config = dict(
    num_hidden_layers=21,
    hidden_size=256,
    num_attention_heads=4,
    num_key_value_heads=4,
    head_dim=64,
    intermediate_size=704,
    vocab_size=526,
    hidden_act='reglu',
    norm='layernorm',
    norm_place='pre',
    norm_eps=1e-05,
    positions='rope',
    rope_theta=10000.0,
    rope_fraction=0.5,
    qk_norm=False,
    attn_scale=0.125,
    bias='none',
    tie_word_embeddings=True,
    parallel_block=True,
    init='trunc',
    init_std_qkv=0.036,
    init_std_o=0.036,
    init_std_up=0.036,
    init_std_down=0.0217,
    optimizer='laprop',
    learning_rate=0.00109,
    beta1=0.9,
    beta2=0.99,
    weight_decay=0.11,
    lr_head=0.00585,
    max_grad_norm=0.5,
    warmup_steps=539,
    schedule='wsd',
    decay_fraction=0.449,
    decay_shape='sqrt',
    final_lr_fraction=0.0,
    batch_tokens=32768,
    max_seq_len=512,
    doc_mask=False,
    z_loss=0.0001,
    train_tokens=437000000,
    max_steps=13337,
    dataset='wikipedia_en',
)
MLP neurons of a small language model. Each row is named by its layer, matrix (gate and up: input weights) and neuron, and shows model dimensions 112-175. Each number is 128 + 32 x the weight over its row's rms, rounded and kept within 0 to 255. A neuron's up and down rows have the sign that makes its largest values positive.
After each neuron's rows, "fires on" lists the tokens most often at its 100 highest values on Wikipedia text that the model never trained on.

L9.gate572 [134 150  87 146 150 100 156 169 117 166 107 145 118 130 135  95 146  88 180 174 145 151 104 111 166  80  83  97  74 182 110  88 131 124  84 123  74 102 118 148 141 111 189  90 157 180 158 137 159 146 140  88 118 144  58 165  97  76 134 117  90 164 156 140]
L9.up572 [135 153 140 182 125 161 189 146 133 145  91  95 128 121 107 134 124 117 131 132 127 114 146 174 127 120 123 166 138 106  79 129 138 127 161  85 101 172 148 128 126 115 110 132 108  72 118 155 167 127 115 149 152 114 165 167  83 112  66 152 105  68  74 154]
fires on: "|", " of", "\n", "|---", "d", "|---|---"

L10.gate156 [169 115 153 167 131 160 163 162  71 195 113 148 185 140 134 151 167 163 104 119 121 177 106 138 139 118 148 143 121 114  81 176 121 128 142 171  88 128  90 161 170  62 151 141 101 139 116 130 163 106 162 104 169 175 137 126 134  98 117 117 101 132  86  85]
L10.up156 [136  76 180 129 102 160 177 129 112 142 153 136  70 117 163 202 162 148 125 103  99 128  89 101 138 176 102 130 162 111 125 138 126 119  42 159 120 205 123  82 127 115 124 157 129 148 135 102 122  68 165 130 146  95 139 154 157 173 125 147  90 129 127 113]
fires on: "ar", "ow", "ly", "h", "ver", "s"

L10.gate438 [126 135 148  92 131 108 116 142 143 106 100 119 101 114 102 102 151 132 151  60 116 248 125 109 184 136 173 108 189 133 144 138 124 110  85  89 105  60 119 174  88 231 140 127 133 140 127 160 170 131 130 115 128 159 108 121 173 148 144 149  76 108 199  92]
L10.up438 [148 124  69 168  95 114 120 109  94 171 101 153  98 110 182 146 132 135 151 118 180 155 105  43 158 164  81  95 124 142  87  85 123 147 147  83 100 188 130 157 134 173 126 214  85  93 155 111 140 168 136 109  86 160 112 157 157 150  84 141 144 106 129  77]
fires on: "n", "al", "ing", " as", "'", "h"

L2.gate583 [115 125 145 122 109  73 180 122 165  98 171 163 118 192 102 151 200 159  77 129 169 222 117 127  96  79  96 121 132  67 100 197 107 137  96 115 156 104 147 112 142 120 139 142 120 144 101  88 128 104 153 137 119 131 118 138  96 126 107 133 141 147 140 153]
L2.up583 [157 150 148  78 121 138  78  66 127 137 169 108 137 164 159 158 116 184  97  99 132 120  96  91 119 174 119 146 117  89 165 129 145 103 180 144 148  89 106 189 125  93 145 142 136 199 139  94 168 151 122 123 150 165 181 161 135 132 165 102 108 160 136 141]
fires on: "at", "it", "w", "end"

L4.gate645 [139  91 120 138 134 167 117 147 102 130 151 124 130 106 149 175 166 189 130  95 146 188  64 141  50  89 135 119 165 135 135 116 110 154 145 141 106 126 101 134 193 139 134 138  92 128 111 137  94 171 153  61 136 135 128 214 110 142 138 145 123 174 142 162]
L4.up645 [134  95 131 159 133 156 169 166 121 153 122 172 116 162 101 182  80 128  70 133 140 136  73 107 164 125 111 108 138 112 113 140 143 146 129  91  81 142 122 126 182 136 151 150 133  84 104 114 104 105 124 165 125 167 109 160 121 120  92 115 117  89  88  94]
fires on: "y", "ar", "im", "ver", "er", "in"

L4.gate405 [158 130 138 120 145 115 132 137 165 106 118 132 123 104  98 139 170 188 175 136 134 147 104 140 107 136 118 176  82 135 108 120  81 180  87  89 120  99 169 123 170 136 117 147 113 154 125 141  84  99 132 126  99 160 151 120 134 123 195 147 131 130  94 167]
L4.up405 [143 123 151 135 160 106 148 108 156 116 186 115 112 152  74 146  97 195 133 170 155 123 130 130  93 114 117  88  95 152  98 104  85 194 135 102 149 136 136  88 180 110 103 109 156 109 137 156  65 113 117  57  91 143 140 113  81 127 205 137  78 140  93 151]
fires on: "b", "al"

L4.gate106 [165 143 154 114 125 100  94 143 148  83 124 160 117 169 137 154 115 193 169  90 131  90  89 101  85 139 146 184 165 104  91 124 113  95  66 202 127  91 168 100 135 117 144 128 103 119 111 106 159 140 101 130 148 124 120 160 129 133 126 152 128 144 103 147]
L4.up106 [152  99 157 140 144 156  46 109 136 105  90  56 130 128 116  74 104 101  81 109 140  98 123 147 129 161 127 102 153  94 102 130  72 138 170 113  48 150 152  75 151 135 179 142 159 126 112 121 129 119 132 123 148 124 144 128 163 160 160 153  82 169 109 127]
fires on: " as", " by", " for", " on", " with"

L10.gate525 [101 146 116 123 134 108 136 155 159 147 184 129  75 187 177 148  64 221 107  99 172 162  27 145 110  72 104 110  84 123 128  94 121  83 110 142 111 123 106 112 146 111 122 121 201 140 120 103  78 109 120 206 120 138 128 133  98 135  95 145 202 102  85  96]
L10.up525 [151 106  74 109 147  77 162 125 104 146 122 127 114 159 140 154  95 135  75 111 116 109 120  91 153 159 163  87  78 116 139  92  78 138 146 134 161  97 152 156 139 166 165 188 157 104 168 135 148 149 175 103 149 183  95  78 195 116 215  57 151  91 125 126]
fires on: "ard", "ar", "on", "ear", "t", " as"

L9.gate342 [134 112 138  80 156 135 136 130 123 159 102 141 173 107 118 106  79 129 112 106 132 160 138  88  92 141  98  74 137 155 124 146 153  96  81 140 128 122 128 124 117 153 158 113 179 148  68  89 158 129  82 103 130 155 119 121 161 116 148 135 159  98 117 173]
L9.up342 [151 135 134 221 124 116 120 208 181  57 113 152 132 174  83 185 154 175 158 170 174 107 124 114 144 193 142 169 162  86  83 101 127 113  81  82 126 136  76 154 103 147 101  79 158 124  90 167 162 143 107 126  91 143 176 113 136 104 102  96 124 173 140 123]
fires on: "d", "el", "nd", "ant"

L5.gate414 [165 130 190 140  90  87 122 105 130 186  89 182 101 178 117  94 165 151 166 140 180  80 119 154 102 123 107 129 136  95  83 114  94 112  80  97  96 160 171 103 125 135 111 157  92 142 164 134 111 127 192 158 148 113 122 111 157  51 122 189 173 105 145 138]
L5.up414 [153  92 125 192 126  94 145 104  61 157 117 128 134 117  76 145 112 109 134 155 140 162  89 118 122 145  77 155  92  32 106 152 133 124 152  57 144 157 121  98 110  79 117 116 117 134 142 114 184  96 151 141 161 161 123 109  69  74 108 134 139 117 138 159]
fires on: "==", "y"

L9.gate650 [ 99 104 124 131 209 149 148 152 125 115  64 193  80 115 113 122 144 139  99 171 152 124  67 144  80  73 161 170 126  85  99 139 118 102 137 179 153 134 120 129 125 164 127 148 119 139 174 124  88 109 123 100  80 153 115 123 102 119  96  55 136 158 139 102]
L9.up650 [118 100  91 132 114 127 144 141 131 120 145 187  61 188 123 125 151  77 125 137 176 136 127 101 145 117  83 138  84 128 133 155  75 123 190 149 127 119 160 161 104 144 110 158 175 155 216 162 102  88 112  98 128  66 114 113 102 109 125 150 108  92 147 135]
fires on: "ig", "us", "d", "b", "ic"

L2.gate347 [143 173 130 109 137 114  95 129  88 175 117 132 184 212 130 255 135 129 122 130 142 176 104 121 110 123 134 170 158  86 152 173 103  43  93 138 111 132  93 104 134 138 120  88 152 140 145 138 109  85 160  98  86 146 102 129 139 115 120 137  91 124 125 184]
L2.up347 [148 197 134 151 117  87 147 128 115 138 117 169 102 177 127 175 148 143 160 165 144 193 113 135 130 124 119 167 152  92 113 174 155 124  96 113 163  98 100 151 137 110 109 108 128 121  87 160  72 128 163 115  98 110  80 171 114 136  90 110  87  46 106 120]
fires on: "p", "il", "f", "at", "w"

L5.gate97 [112 126 120 102  78  83 103 162 162 118 114 119 138 100 160 121  75 194 170 153 147 147  85 101  87 170  50 116 102 126  93 126 122 101 142 190 128  57 183 161 136 110 116 101 151 140 156 119  86 174 131 180  78 146 144 103 144 157  92 126 146 136 100 135]
L5.up97 [ 38 151 100 138 157 137 121 150 133 171  81  95 125 156 142 150 118 151 166 100 125 176 105  71 103 104 149 132  76  94 142 118 123 175 130 164  96 130 140 207 106 151 146 138 142 116 146 152  74 182 106 135 109 157  98 111 176 124 114 110 145  75 111  85]
fires on: "ard", "le", "ro"

L8.gate591 [108 134 141 129 106 185 214 144 173 146 134 139 115 153 119 135 122 158 111 153 122 130 128  60 134  99  77 117  98  78 125 155 107 126  80  98 133 118 134 103 189 107 178 132 128 125 142  83 159 172 115  92  74 138  88 100 139 148 118 141  96 139 144 145]
L8.up591 [ 27 200 128 123 133 166 110 171 166  87 134 117 109  89 100 130 118 162 140 116 128 167 136 123 112 146  93 166 160 118 140 124 196 139 173 154 179  39 142 174 166  71 157 128 210 145 167 117  90 184 126 186 102 105 144 119 140 131 172 127  94 127  96 117]
fires on: "al", "l", "m", "b", "i"

L13.gate391 [129 210 115 147 116 147 175 153 163  83 129 122  98 155  86 128 150 113 167 117 163 156  87 170  49 151  88  88  80 127 110 130 111 130  87 140 147  76 128 106 142 151 164 144  78 138 121 159  84  81 165 128  49 117 168 121  85  82 155 121 137 121 114 140]
L13.up391 [141  90 133 116 132 130 143 144 117 142 102 141 205 104 133 103 156  75 110 155  85 128 115 118 119 164 153 139 108  97 114 145  94 137 140 142 116 102 125  68 152 147 146 112  89 126 169 150 159  95 163 117 128  73 108  82 102 142 111 117 137 139 126 147]
fires on: "ed", "es", "e", "ing", "s", " that"

L9.gate159 [131 156 166 110  91 133 118 129 171 154 136 110 121 133 133 108 116 131 148  81 136 145 132  65 131 177 115 150 103 167 147 123  87 134 118 136 112 106 113 103  98 115 104 125 142 133  98  85 143  47 181 125 134 125  74  71 128 116 100 148 189 148 102 168]
L9.up159 [ 98 129 106 108  91 136  92 145 133 153 128 136 111  82 143 154 133 159 151 158 177 128 126 101 147 156 105 102 102 148 146 128 128 126 180 137 107 173 165 107 179 148 147 179  46  99 164 147 135 171 161  97 121  89 106 121 133 122 112 141 133 129  79  81]
fires on: "er", "h", "le", "n", "th", "in"

L9.gate359 [129 109 139 138 198 140 105 146 147 163  96 164 144 195 100 124  91 131  72  67 137 165  75  96 157  81  67 118 139 122  88 113  91  89 132 163  98  94 107 167 116 110 105 161 146 100 117 188 131 138 128 192 134 130 125 152  82 124 132  68  77 152 133 127]
L9.up359 [129 152 168 116 182 126 119 120 155 174  70 142 110 185 134 147 118 147  75  92 132 166  33 108 125  71  55 114 123  90  95 135 148  83 107 162  80  64 149 137  83 137  15 169 131  97 153 148  69 186 142 191 132 121 100 150 124 142 140 147 104 131 158 125]
fires on: "t", "ec", "em", "ic", "el"

L14.gate677 [ 80 106 113 145 119 128 167 145 126  33 135 106  93 211 142 143 117 135 202 108 129 121 131 156 111 128 134 101 131  66  98 165 134 116 131 161 117 129 133 158 217 162 117 156 124 143 126 113 122 105  98 123 119  85 142 134 124 180 162  73 165 120 143  69]
L14.up677 [ 93 184 107 168 129 136 103 124 138 147 118  78  97 148  99 135 115 102 150 137 194  86  74 161  94  78 122 160 106 123  84 106 122 174 153 123 131 139 122  39 122 137 166 152 141  93 122 151 144 143  64 109 144 155 226 179 130 113 122 118 143 123 110  57]
fires on: "oc", "t", " by", "on", "v"

L17.gate662 [170 105 143 119 115 169 123  95 142 116 145 160 107 154 183  82 129 124 159  88 114 164 131 139 149 124  99 157  54  65  94 150 107 143 144  35 140  92 154 116 205 151 143 158 146 121  90 136  84 150 126 125  87 121 103 139  76 138 103  75 106 139 174  92]
L17.up662 [112 131  86  80 225 174 145 107  91 139 166 148 159 199 149 111 123  90 126 128 141 190 129 127 109 170 147 148 155 154 145 149  85 111 123 133 110 143 174  94 134  83 124 147 148 131 148  86 151 133 141 128  99 151 194 138 106 152 134 123 133 109 109 130]
fires on: "9", "0", "2", "5", "4", "3"

L5.gate31 [136 188 145  90 135  73 137 121 158  89  80 145 155 188 111 138 159  84  42 114 134 168 120 108 121 121  75 163 109  59 176 167 170  38 140 180 161  61  98 122 159 122 122 156 122 125 156 119 204  69  88 188  59 130 142  73  95 158 131 124 115 125 150 140]
L5.up31 [ 98 195 130 123 144 112 131 146 184 148 131 159  54 161 106  83 101 135 134 122 140 137  91 141 160 169  92 132  55  79  93 113 151 151 127 181 139 122 104 113 113 131 122 213 138 105 182 218 127 101  87 137 121 159 129  63  34 133 127 121 109 116 163 116]
fires on: "on", "l", "p", "ab", "om", "es"

L8.gate435 [121 174 133 112 181  73  84 122 208 123 137 149  92 113 124 139 127 139 159 113  84 144 140 161  98 102 117 126 103 155 136  90 140 158 101 163  82  97 137 139 124 155 176 155 129  99 134 159 146 117 119 179 167 173  87 151 101 227 131 180 153 163 111 140]
L8.up435 [106 156  97 130  73  59 130  84 152 111 140 140 142 117 136 192 146 124 134 144 102 168  97 129 168 138 117 119 105 141 189 182  55  60 150 135  81  73  88 151  72 171 101  83 101  87  92 134 154  56 171 150  97 110 123 128 119 145 183 163 164 118  93 127]
fires on: ".", "n", "o", "a", "on", "at"

L4.gate290 [146 136 131 159  46 134 154  99  90 209 147 138 150 153  82 186 111 195  84 122 164 135 116 159  64 117 112 147  73 136 136 118  64 120 131  86 160  97 134 141  97 162 144 116 140 125 118 102 134 102 130 122 115 163 128 144 149 124 115 137  82  98 125 141]
L4.up290 [120  83 147 101 147  40 111 122 149 210 196 199  98 115  94 154 142 178 115  99 122 135 125 115  85 103  92 215  81 119  98  85 119  83 122 167 153 116 163 119 110 181 145 163 125 100  62 131  75 109 154 123 111 196 192 143 126 158 126 115 117 119  96 128]
fires on: "ast", "t", "st"

L7.gate437 [153  87 146 172 136 132 119 152 179 147 155 153  88 189 144 124 128 106 187 159 142 159 151  74 153 128 119 152 131  79 109 110  85 161  44  80 134 114 168 124 148 213 162 167  61 153  55 169 127 105 117 136 153 111  88  99  97 116 147 117 109 116  96 108]
L7.up437 [102 117 181 107 138 116 124 104 113 175 133  63 120 124  92 143  86 198 197 115 175 144 118 122  99 118 104 160 109  74 115 155 118 158  88 143 141 134 130 138 182 110  62 116 147 108 121 133 104 123 138  95 110 149 134  92  94  98 195 188  34  79 142 156]
fires on: "a", "if", "b", "e", "f", "d"

L2.gate542 [100  96  97 133 138 156 195 146 154 121 111 162 155 149  72 169 132 110  72  91 116 114 145  91 100 112  71 134 137 148 172 198 109  82  88 106 153 173  82 178 121 124 105 152 112 130 126 123 181 166 113 140 107 168  93 157 144 186 128 159 170 153 137 181]
L2.up542 [125 166 117 131 139 105 145 209 131 110 130 113  78 179 151 185 124 125 121 180 135 163 108 129 161 163  86 207 101  92 115 116 157 151 109  69 140  89 159 128 116  89 130 193 184 159 104 173 110 121  85 209 127 136 128 139 110  99  38  96 108  79 145 146]
fires on: "l", "p"

L2.gate318 [158 151 198 127  77 118 129 121  79 126 179 118 177 181 115 145 173 196 114 116 143 140 113 110 152 142  62 136 186  96  94 102 115  99 110 148 133 117 132 161  93 111 116 138 110 111 155 117 121  96 158 101 126 133  66 161 137 104 135 193  76 169 157 163]
L2.up318 [169 117 103 167 142 123  88 140 136 156 164 101 168 219 126 118 139 130 173 134 110 136 141 137 132 130 100 128  86  70 108  94 125 133 134 128 127 113 175 110  94 159  91 129  90 144 136 147 113 154 201 131  96 101 129 108 117 170  79 101  92 159 141 107]
fires on: "==", "ical"

L17.gate153 [ 87  97  98  92 186 132 117 133 134 128 154 128 102 158  78  73 147 120 109 145 171 137 120 126 166 183  78  82 165 119  36  87 148 106 128 188  55 136 152 102 118 126 115  90 164 108  88 133 119 114  97 158 138 136 123 127 164  73 127 149 169 117 181 120]
L17.up153 [ 78 102  95 132 135 117 161 170 198  87 136 163 133 120  83 117 161 163 154 158 105 128  80  95 178 147 159 131 146 106  69 133 130  82 133 103  69  99 167  64 115 201 128 122 135  92 112 102 104 109 148 167 105 183 109 101 183 159  87 135 100 143 105 111]
fires on: "nd", "d", "I", "os", " The"

L4.gate215 [137 126 175 104 147 124 121 143 110  83 117 109 140 107 112 111  75 202  99 145 159 165  73 130  97 124  94 115  95 101 143 113 103 119 128 120  97 119 121 115 180 105 120 140 168 148 166  73 143 109  85 138 107 138 148 169 120 134 156 141  53 118 100 137]
L4.up215 [123 117 203 157  35 174 113  70 180 145 165 150 156 119 143 122 124 168 105  64  79 178  87  69 128 152  18 104 122 105 103 180 109 102 158 142 131 112 128 129 124 144 133 123 145 151 121 133  91 163 106 158 147 150 161 177 152 144 174 116  76 149 104  88]
fires on: "ar", "t"

L4.gate413 [ 93 154 105 126 147  69 104 126 134 153 146 168 151 122 120 134 154 123 151 125 178 211 117 120  80 123  54 159 134 109 125 110 103 103 131 119  70 108 131 134 123  43 160 174  87 131 111 154 105  92 135 169 151 138 190 119  91 124 111 143 149 114 126 155]
L4.up413 [ 88 163 183 162 114  94 151  72 141 144 144 201  97 138 121 173 155 162 102 112 124 175  58  88 144  90  59 163 105 108  99 130  91  46 154 161 142 159  64 124 118 135 110 182 133 109  99 107 119 120 107 163 153 218 201 119 152 178 180 128 116 193 123 126]
fires on: " at", "t"

L2.gate589 [160  88  89 135 154 135 119 155 147  87 113  77  96 112 171 160 117 133 138  37 143 123 145 129 103 134 127 116 112  92 108  85  89 117 144 154 113 110 169 152 125 141 145 176 146 149  88 130 187 146 136 140  45 108 172 112 125 141 202 111 143 146 133  93]
L2.up589 [167 153 145 143  74 108 133  97 130 159  86 137  99 138 135 209 122 165 101 136 147 117 176 144 147  97 157 114 120 128 103 110 119 124 109 107 118  93 155  68 177 153 141 177 226  95 160 195 151 134 151  99  80  93 155 139 175 129 217 181 120 131 149 133]
fires on: "i", "at", "in", "and", "im", "um"

L14.gate509 [110 100 134  89 134 182 108 131 138 142 196 185  96 120 123  93 120 110 112 116 115 142 158  88 151  71  86 143  38 123 109 130 162 104 130 128 127 113  77 134 131 111 101 153 178 124 138  97 178 113  79 105  95 127 119 127  80 129 161  66 175 121 157  91]
L14.up509 [120  91  91 111 146 153 132 118 118 128 133 151 129 165 115 125  90 105 125  61 114 137 163  95 141 123 135  99  94 105 141 119  61  60 188 156 148 164 153 137 168 124 176 145 138  90 127  73 187  73 113 120  77 122 111 170 167 127 141  76 129 133  93  73]
fires on: " at", "8", "9", "0", "c", "l"

L16.gate355 [ 87 115 115 144  98 161 109  79 164 155 112 105 103 117 155 144  65 171 152  73 107  60 120 109 134 105  99  99 121 157 131 148  54 103 123 169 113 108 132 107 173 130 162 169  99 122 100  49  97 118 147 126 156 112 107 162 108 186  92 149 133 131 142 120]
L16.up355 [141 126 105 137 156 154 102 102 114 187 124 132 137 137  85 102 159 101 151 154  87  65 153 118 142 114 108 133  98  93  84 117 167 124 130 116 148 129 213  69  80 110 163 164 139 107 146 139 131 139 100  93  55 141 206 140 108 109 132 138 131 117 102 102]
fires on: "v", "in", "t", " c", " ", "j"

L13.gate196 [112 146 135 131 131  99 178  99 168 120 170 136  45 190 130 134 145 153  87  91 143 126  87 147  70 162  74 183  53 139  94 103 105 120 126 134 101  84 139 179 149 173 188 102 105  54 164 111 136  96 151 101  86 140 128  93  86 141 119 118 210 169 128 136]
L13.up196 [154  98 102 116 136 148 187 132  90 181 159 126 151  65 185 125 117  86 127 157 123 131 153 147  85 156 128 117 162 174 105  64  97 158 125 201 136  94 122 172 117 129  92  88 148  96 185 151 138  94 155 173 174 125 159 116 142  78 120 122 171 121 159 111]
fires on: "ed", "ing", "id", "es", "ated"

L13.gate276 [172  85 133 105 148 194 141 126 107 128 165 180  94 163 127 171 148 148 114 211 179 119 131 102 120 139 106 152 122 142 168  99 121 134  89 196 120 145 145 150 106 145 157 156 124 129  93  85 129 147 135 162 152  79 145 108 159 152  87 127 109 128 136 103]
L13.up276 [160 127 138 135 150 117  97 141 135  88 124 111 141  87 118  88  78 164  95 123 163 115 177 152 128 147 120  83 107  62  82 137 134 150 193 135  64 191 165 116  88 133 155 107 172 169 113 142  54 158 111 163 147 141 133  89 106 151 171  74 201 111 145  88]
fires on: " with", " by"

L4.gate379 [ 70 184  91 152 127 135 168 154 155 105 152 110 124 117 122  91 184  91 108 120  89 112 108  98 153  70 112 142 101 138 137 157 113  91 136 172 102 130 139 108 146 105 130 150 114 104 191 133 148 132 114 137 120 154 162 106 112 165 127  99 139 116  88 166]
L4.up379 [115 176 104 117  94 106 160 153 166  91 156 112 123 102 150  72  59  85 156 170 148 113  97 139 130 127  63 166  87 105  90 133 123 123  97 117 152 107 158 139 138 124 118 111 170 153 132 145  80 113 123 161 174 144 141 187  52 164 115 122  89 104 129  86]
fires on: "l", "le", "p", "x", "n", "ap"

L10.gate282 [113 163 149 147 213 143 217 129 151  96 185 173 138 137 166 152 116 169 144 111 201 145 142  77 116 163 101 173 144 169  84 140  86 139  99  72 127 114 153 155 155  77 128 148 110  65 104 123 171  63 132 187 127 132 118 114 136 114  96 134 154 150  93 160]
L10.up282 [115 177 100 142 206 129 115 166 187 143 186  89 148 127 171 140 154 142 197  75 165 139 152 144 139 142 182 124  87 133 145 129 146 167 127 115 111 128  60  99 102  97 121 153 152 114 145 133 117 113 139 169 115 149 183  79 132 138 126 140  96 108  88  60]
fires on: "et", "6", "le", "up", "at", "are"

L5.gate36 [167 151 185 150 187 114 146 102 142  65 119  80  86 118  99 163 114 141  92 118 150 126 122 146 155 137 154 199  61 172 134  75 107 151  52 102 101 119 161  97  86 124  98 178 147 137 145 159 145 138 150 188 106 141 195 108 176  95 124 196 144 136 103 153]
L5.up36 [137 200 134  77 169 124 103  94 171 108 108 156 129 116 137 161 146 156 152 138 182 105 156 110 153  84 150 137 113 137 144  96 142 115 140 149 129 121 112 131  98 158  43 223 141  88 112 109  90 137 111 171 104 128 152  73 176  74  98 122  99 183 118  93]
fires on: "up", "en", "if", "at", "rom"

L2.gate406 [142 139 161 140  53 128 136  98 106  94 118  97 159 183  73  99 119  73 155 110 164 118  92 111 113 152  83 167 106  92 179 167  89 140 141 107  70 125 114 130  63 115 108 155  81 118 187 183  91 148 149  94 129 149  73 124 127  82 142 164  86 154 191 135]
L2.up406 [153 103 153 176 138  86 146 140 109 137 150 161 191 154 123 155 159 184 145 120 145 144 128  98 123 117  71 144  93  62 124 132 127 137 199 113  64 111 116  86 119 149 125 143  97  98 111 134  94 125 142 122 134 176  94 149 134  74 100 184  96 170 140 136]
fires on: "=="

L13.gate378 [128 125 172 101 123 124 105  66 134 133 145 127  64  94 114 120  47 130 136  85 136 135 105 119  76 153 111  89 146 191 102 150 130 165 108 124  94  90 197 181 128 108 134 140 186 133 131 137 128 120 105 106 144 195 119 166 162 131 123 155 168 162  90 125]
L13.up378 [ 97 162 120 123  68 150 160 140 213 127 123 147 105 101 142 115 119 154  99 149 116  93 142 158 180  72 135 126 131 163 126 192  97 112 142 103 140 119  90  85  98 173  96 179 136 123 116 161 132  83 135 149 159 128 111 165 133 204 116 140 122 166 106  86]
fires on: "ic", "ac", "i", "o", ".", "l"

L2.gate137 [129  70 134 179  69 139 134  62 107 152 120  76 122 123 161 187 133 130 129 193 191 144  93 150  97 142  88 127 133  47 120 194 135  95 109 145 117 175 160  61 107 130 169 113  56 125 146 109  90  97 151 105 130 149 144  92  54 149 143 115 127 132 152 126]
L2.up137 [186 154 184  96 173 100 103  99 145 166 102  96 106 160 127 132 118 123 133 132 126 136 134 151  96 170 130 150 139 112 141 122  66 161  89  45  96 117 202 149 198 127 129 140 113 166 115 163 196 121 120 199 106 143 232 107  92 145 112 119 129 100 115  99]
fires on: "ing", "il", "ment", "ed", "ber", "ab"

L4.gate364 [114 123 112 113 126 162 148 128 113 130 149 141  74 124 138 167 181 124 131 134 126 115 114 100 103 133 105 190 114  85 144 103  83 132 100  68  91 101 127  53 183 129 123 139 115 133 140  62 161  81 119 137 148 147 151  91 124  81 155 122 155 179 162 144]
L4.up364 [149 119 112 122 128 138 158 137 116 138 141 122  60 132 170 127 181 120 160 126 137 148 122 135 135 134 136 167 131  72 167 103 108 150  87  75 107 149 141 117 186 112 125 126 109 154 142  64 151  91 126 166 156 124 132  71 142  56 145 104 157 200 188 145]
fires on: "e", "ing", "ive", "es", "y", "ed"

L4.gate644 [125 158 137 142 152 102  96  63 112 135 136 109  84 159  92 176 102 104 142 138 127 137  71  85  40 124 112 220 173 107 190 104  90  66  80  83  68 144 149 113 172 130 181 111  83 183 123  77  93 115 182 134 173 170 167 131 150 103 198  98 158 122 126 130]
L4.up644 [137 188 194 124 134  98 133  95 127 180 154 124  72 141  98 158 130 110 158 131 130 156 128 118  87  98 120 148 171  92 167  75 122 110 107  67  89 150 168  90 188 119 169 138 107 127 148 109  87 110 152 130 175 213 177 146 154  90 218 129 172  80 118  96]
fires on: "art", "ing", "se", "n", "ed"

L11.gate694 [ 89 123 136 151 122 133 128 128 124 130  83 130  82 157  62 130 129  98  65  75  98 104 104 117 123 104 130 106 115 105 117 149 157 140 149  47 131 131 129 130 165 127 111  86 153 116 130 139 110  88 101 145 152 129 239 130 136 138 100 101 121  89 158  97]
L11.up694 [162  96 117 141 122 143 161 134 112 170 110 142 147  75  86 106 107  62 162 113  84 166 148 118 114  68  95  84  90 152 109 172 161 127 175  72 140  75 128 111 118  95 128 208 144 104 135 131  69  48  96 160 120 138 185 147 131 144 108 162 141 161 126 131]
fires on: "c", " ", "g", "ov", "og", "ic"

L7.gate519 [139 129 160 144  99 140 149 135 124 116  81 101 108 126 100 140 139  93 112 104 169 125  90 166  99 109 116 138 154 142 103 143  99 117  98  95 147 148 119 117 129 102 158  89 146  70  82 115 164 122  50 117 118  78 222 120  91 110 123 151 169 150 152  81]
L7.up519 [146 140 137 109 106 172 137  84  93 142 111  64  89 111 136 138 138 139 151 135 125 123 149 157 146  65  87 123  94 113 121 144 144 133 135 136  94  81 120 114 105 133 132 144 141  92 156 205  88 152 125 125 112 130 159 157 157 184 103 145 145  60 137 114]
fires on: "ov", "us", "c", "rom", "oc"

L5.gate204 [ 61 162 139 122 135 146 157  81 179 124 100  87 128 123  95 140  81 128 161 209 123  33 114 109 133 109 137 113 122  67 118 172 132  83  87 144 123  91 144 113 170 151 177 181 152 102  86 126 114 169 148 112 143 181 122 115 117 148 116 112 141 147 129 152]
L5.up204 [149  90 152 121 124  99 153  69  96 135 107 129 106 154 107 108 188 130 132 138  61 111 118 115 139 145 156 145  83  63 115  77 135 119 128  74 184 197 122  76 115 175 119 167 163 142 147 192  96 124 101 138 108 120 136  91 119 145 135 101 124 178 114 131]
fires on: "t", "ian", "d", "ir", "in"

L2.gate214 [164 111 102 194 166 151 136 160 100 146  86 126 121 170 105 180 161 143  67 110 130 132 171 122 112 126 129 116 164 175 144 151 159  98 109  93 138 178 149 122 112 164  88  98 101  58  98 113 146 153 159  86 150  98 127 176 129 168 101 119 132 104 118 186]
L2.up214 [161 163 136 133 118 147 130 143 182 154  77 144 140 142  60 113  84 125 146 125 102 178  92 129 115 119 131 150 106 142 139 125 109 183  85  93 136 129 174 154 148 106 125 194 121 141 196 106 147 111 108 149 116 154  94 128  96 106 100  98 173  54 133 108]
fires on: "m", "p"